Weights of a small transformer language model: 2 heads of 128 (1 for keys and values).
MLP neurons of a small language model. Each row is named by its layer, matrix (up: input weights) and neuron, and shows model dimensions 128-255. Each number is 500 + 50 x the weight over its row's rms, rounded and kept within 0 to 999. Numbers have three digits each.
A block is one neuron, or neurons of one layer that tend to fire together. After each block is what it responds to, as a language model described it from the Wikipedia text at the highest values.

L4.up152:482420476519451488408458539478402441451481488441532447530462519488572512486611462504448572547563507513441481503503562406494520535587424595377542463458472450612499515503457570509470544508510432504539467453535488483510566519521482455518425461538528546564461459494524448487522447590531467490616602419457546597551493430514464560580502562552512571543430528485510503521473475506553472495377
L4.up349:574528525460500594570477434515473489411402559449443541492484509443485537436551561517520606523560484373572502592477488505592574479531453433455457432425463511506451423545531507476573428530556596606490457476530514465580431534499505424492533434517427537543541450457450521480544424496484564566503503462474580619406544467540513496489343513556423525473441495393555437533448585488475508470460
L4.up587:557502499481538464518595568519477409467484475504562417524499500564583534396449494420542553587595489413412487595458489472500421497595420487456440441499459529524404585490493531479477475500471449471580515549509508511526484520548504428542498498507448477483533512508483456534476443519535485469560536604437443570483618461400520544597512470543431495504449518548476453408451497507488477539448
L4.up893:465469448482476536483578507446446470464477529440492501462499461435483471487488549465509421433587504483446536571402525442505467527465488521409571400449501530486545510517535465453464451496474486483544419483538463387511498533508506492455492500531524497473520437537504467438529488510468570485482502531438476545584566483387551486520397577644422526426571458420568557474544513567497489545458
Description: Main verb completions

L4.up320:514538395524488372477544518527425533542479469454474438518492576548468542478561444547492508599431508551472534467438465473552571568487407485541469522606460478519446421430478495408455590478536598574512520435496545438536491554516481482459412622503506411556343488467533550524545509513541510481533493438511456518401654487499504548536554498549575474539521484471489544434509510488491543474450
L4.up555:514481421500516479496624491458474489523494568392446451548476426506530575417548433449487566532452501525532544501465583394435470579543487516388473516527492515471493448461476439487567470473519371596529589430474600462595535454443497590514565479436528542501494572420443534502481512412627452525565467510484458482543579589472500499517543534443544472523485527586499479473520539559495448496488
L4.up779:519524531482463406499426438580446525518530458522495471530521525527432501526486501559506538507505474500514511578360423510571519596595506576515443441585549563525406460426462551522455586508553406494554500512431543476522500502476493430513498575505446497531542442482523511536536439478544474568452523467467431468493535490603537489577515472459493530463668507544501546569568511538461487500458
L4.up874:470542510538479510514503494490427357574413487494430503527445510471559467495601480474568546507514526447479513499561511461441518527445544502525481521524514512531591435389425494447417520512500520534483532482466576489521525459435488668530490547582489486473431501521584513572555541560551383505569422491569546437597487541496540505490542437597485463509486498494445556485503475538450515451464
Description: Line-start markup after breaks

L7.up134:486499482530591610483484503458437488522502493441491475525521418515514556484572508510470498464484360499504568502564496565461409504538512404524399565421522476534610419506431631451480483458581442498447485500513379538549498481514481490452506457422443519515525454514565513440519557462552532492462535547498516508479427476437472526537510472454502421440595517458510545463464493537558425656442
L7.up518:458513570517538543530527459443510543517555461462613549527554514455442471418453527513457459557537475430488552470474494505461472613515552482479426531437530453425519437551549577517365545451440475523485425521550502479514514442572530576448612552549466530477511511493530470478437491539582533454497415484438495514493618583443509485390576547547438462476494433492504465480491485530554474463516
L7.up550:530535547518531534507504478590481551582586428459430451476488525488444497492495506464445514500398464472427479465493472577496587462507421389441508481578492471519646454513508448568505474483450553491593468422538465565521520432464547522425530560615494443507568505579547515468449506463508501547575403446563413512486521499632560471533418577513444493532547486433414489544537582495476455489475
L7.up765:535591529541493520562534585499446539577581390461499525554479512477464531475521600564477496456463489482543473568547544447581511545500522499563448463514462517449548453515433458559497431450466570463541546443594491428520419485569460579493513572583411440540427470391474460410424502515489470469452561555611464508450470511526450492525510536438490541455578424497572479493535458451501546505452
L7.up894:529499429538601429380454475547489468488562431558567476468495445527424441491479505544518532522613511492443531557497611521531453445503426496543604624525545552547512413478526507493434537535425522439453580453544421479461566466512550573504433503555457439491549494491424453494442507519419518590518581568535451547575504490556461518548422372446573512429517506475490517534452483444458500485483
L7.up947:554449507514549470499483489535543442506455476417549438497517437559483506506509503503414535423473462514523397500488598613451562522519466476516599518541536455545516489558520456500578496533436479517554492525573481477460558532502500534526500430534502552488650560583449577486454512475595431476517458528494452515539432520623573480530444529587566525516647502481511435440504542550479548519499
L7.up1005:537514436439509482557508547398421424555587359483514486537499497418489429482501550422508369470542462515423563469500561529562486499580427380552463443502495446503569481508512493541404490522434614544478565533442454424582461507515504508479538500483437533519584510470512471527515481376449561572512510445494453544582544553515451418469493523520448512577509409527479529548470443369485462495429
L7.up1130:514466514516522484510404388482534525511603504499468412528525431527462490393435449576523512466409538559547525438569531479454479518432528484492544466439495426504499560507481573483493620523494498526493520457488491377515511435487496464480565527393448431470560526554498462555514544554474531536516519570440488542505433492512426485519514554507439522531529502519443521483462553549525524485482
Description: Indefinite article "an"

L3.up1052:512537476504475539555539528492514607525422507484551500584584640565487460483562480536520505521363521584497532537507551520480508489454406547513536527524483524466483577466521452454437500538433559602460479476528483512521470412445466524472495463503454508450483484586558529484498515578516506516491481520531502403531509426475431542519441559571410430560527489478583500509320556525524514399439
L3.up1302:517508590579483527516531525624455475592482567523428448535545579472532447505590524431534484473541483434531450564500492425451573438523432583458544559527547555447526520534514472586516533486503589586506460492536502487480583495436542516510521605519483443480544488466484564400486527532542440570514478547449497479488489464495561544524507537475506439547477445568571438460456518469458506505501
Description: Election result tables

L3.up750:518579507530508429495432535450479447540479438451549509495565498515457518508553573505471483476502466485356556498558496514527644481489422423507507567520503519486514461536512557527366497389563574498477490549535496509564509516480362524416560541480407513480485511614441494419434538507501467505586472557532464400555545515487556447520530512538493377484511437518405546550541420589474514454448
L3.up1316:509509439516421504520513472597422510481502432494602486456521472605525492511573519598498587511444395407441574539550527572537544487457485501443537549383479511504504507481500518453558380473529560609387559466542489532489460535514529456506526557474442510527498538554528482518432448514488514457469483560484454566515504586455454550455492572511552501534544489552400457434558471568514403413562
Description: Indefinite article "an"

L3.up414:504530545478513431485527479487457484565643515512435476524508547532487432545391490458497439553604435590534455507541454539456546589490452533474468521455521535463475476630535531501503499396551570459512486504411514540408490463439535480474444503500490637466427546500497440480565482427520471542554587519478648496563540471472511448499438519533473534476511496503534523523533492411439515494413
L3.up1279:507461489513541451463522485435428563592475501531531529611461489417498496547445536439549438534506356551376463533520424567517507488532539577559384559549530567518480501474540535427603486544588566534495488472523538525482509487378503416573531437416425521558384480500448431555483542494442479567504455489506508496388539488489524507575405502585504578479507536453552468527544524488506493524475
Description: Spatial and temporal particles

L7.up424:511511463503534488530507530463484518475549540532583501570567592391625528480580503510484499450530469436528559541479521462534438515497551531505480564526498506425496519504546569596452507457423532516623434575493497496430548538489465493417432438469456422556431558494501485505484489341415501549485479474504590452516579562513543470542448539525574499516537458503527472429507528427493586531427
L7.up654:490462524522436517474513517501435426496533482373512449524464503580462436543549495454459547525534434502514536496517532479429500572566475493522539446556489507544568516474498484446487419537487424447447391351573471568562522507489481465483449617401531463512537485536542550426501528415597603572495502497442583497512490453484517564432511488502585460548502480556511540410622547490573484541387
L7.up794:453517529450536484562483510508540528487455496352516455452484545547493411507506470490559496490498377596481523574495513621521476462516517471467589416498531488482574545446408567520443402418487470520509454439508476536491533483581419477521544564431494404453492478504503559436429451439489576507524487538442495584467472446525557502504488437496573470484426515423506497443594519489452457504385
L7.up928:417495538506429515489506591553439561520545474459492529488564465556544527516488493598516437518433449541526451513583464560490408579528421516589487473434559468462456497617528554496442533428461554539487447356465432542479507603536497421505445494536477412424423465566492513457487508479518594584520454568525549540537483529517516504514491493463560441502474502479528550374618537486477538528476
L7.up1019:454457594474508485493533603511483515539541594442491520462458409486372514507511564513515573508440524425497426596484433528478449483506526534500441526501545471533504515511575526509547411483498545440561558520465517586495499453530510484471499530435498432514464535508562552454447375553488524469519489541440480460458481461581482583471436587590545528571451435575512514432564526516424496502476
L7.up1142:515527542540513447522528479553486491403524418526465470510464444529457498442496548457539535540453426500399504568361491526411454544515486460454482513542581523513520565468457498469455560491496466530506490409525418424508580522563486530596475564476421413492474569543521512383541516551556486502473559445534474546518582468497541483562537515599502463457521430577523586513480476525567511465391
L7.up1337:484513478476442564476471460490414410488546496482539537509537552571543485520456456464495457535486422575509476516528525582603532445522482473455545581487470532458520485509513431480563565514459596573548460390466529458489504545452469399487491467459443530509463535368459427583529535518406490493567473519466515471517435526485496506432483494455522482503564598523444558499636473508437498426520
L7.up1474:445466448498543476538475541527480460542526553430396506454458533458484447480508495471603511462488477572536511604566526531488511504479448528499565515431520533467592484514467444584463531584530506598489480381561505538437570539502369557483565516534487442543541488577535587480469418457519501512425448465560510589448485393492494532464484486578593468458430596552511566406546518534495509456569
Description: Verb-initial fragment after "to"

L4.up64:435468530554557565485461541477439583550529427487507455495429550519469569493505534471524487504479436526511476495491578612537539519470523494453525568478555409395589392499480473540464541528440516490554483519472461447581427552479526488479559552559548523537527438577514463453437476449504506449566526443453555503479499480502487524552341449505434492420530508447561542467413473564467492493412
L4.up1123:472599563420485540554488531488566459442519548467540453455477459461518469466536521502463455512451387460457562489541407478485451521566492595541511484516611518403570534557476482426482537444535519528424506509456449559467488556422536485460501489534535467494556532462503578524480510522528500530460485466616527451469618491538507472436485477506443432515521532493560563499548502498498525382515
L4.up1140:522457483570565408448433493453536559490566413540541499512446552431532437501447427553463484522462548459501533531537513431437533473360445489437562452510487566484577473491511499571478483525454516585601475510437466418489549495521545473432527469519587573470447493530509435527425522526464603459428468532453515485411469535537539559597467483455515485411532550516516586527507559527447481524462
L4.up1498:488484452421526605511525559446532582415552517587436430492446483460453522508418570599486475466495351512369470546491486538503463590540523483454454531425516482460498563464486513420505495534555491485505424531466517553411575504525456446512505450469515540498452548508557552504569487458557533488537594524477429473532539511541524505489458480456470521516537532530571498431503510536577478502471
Description: Opening parenthesis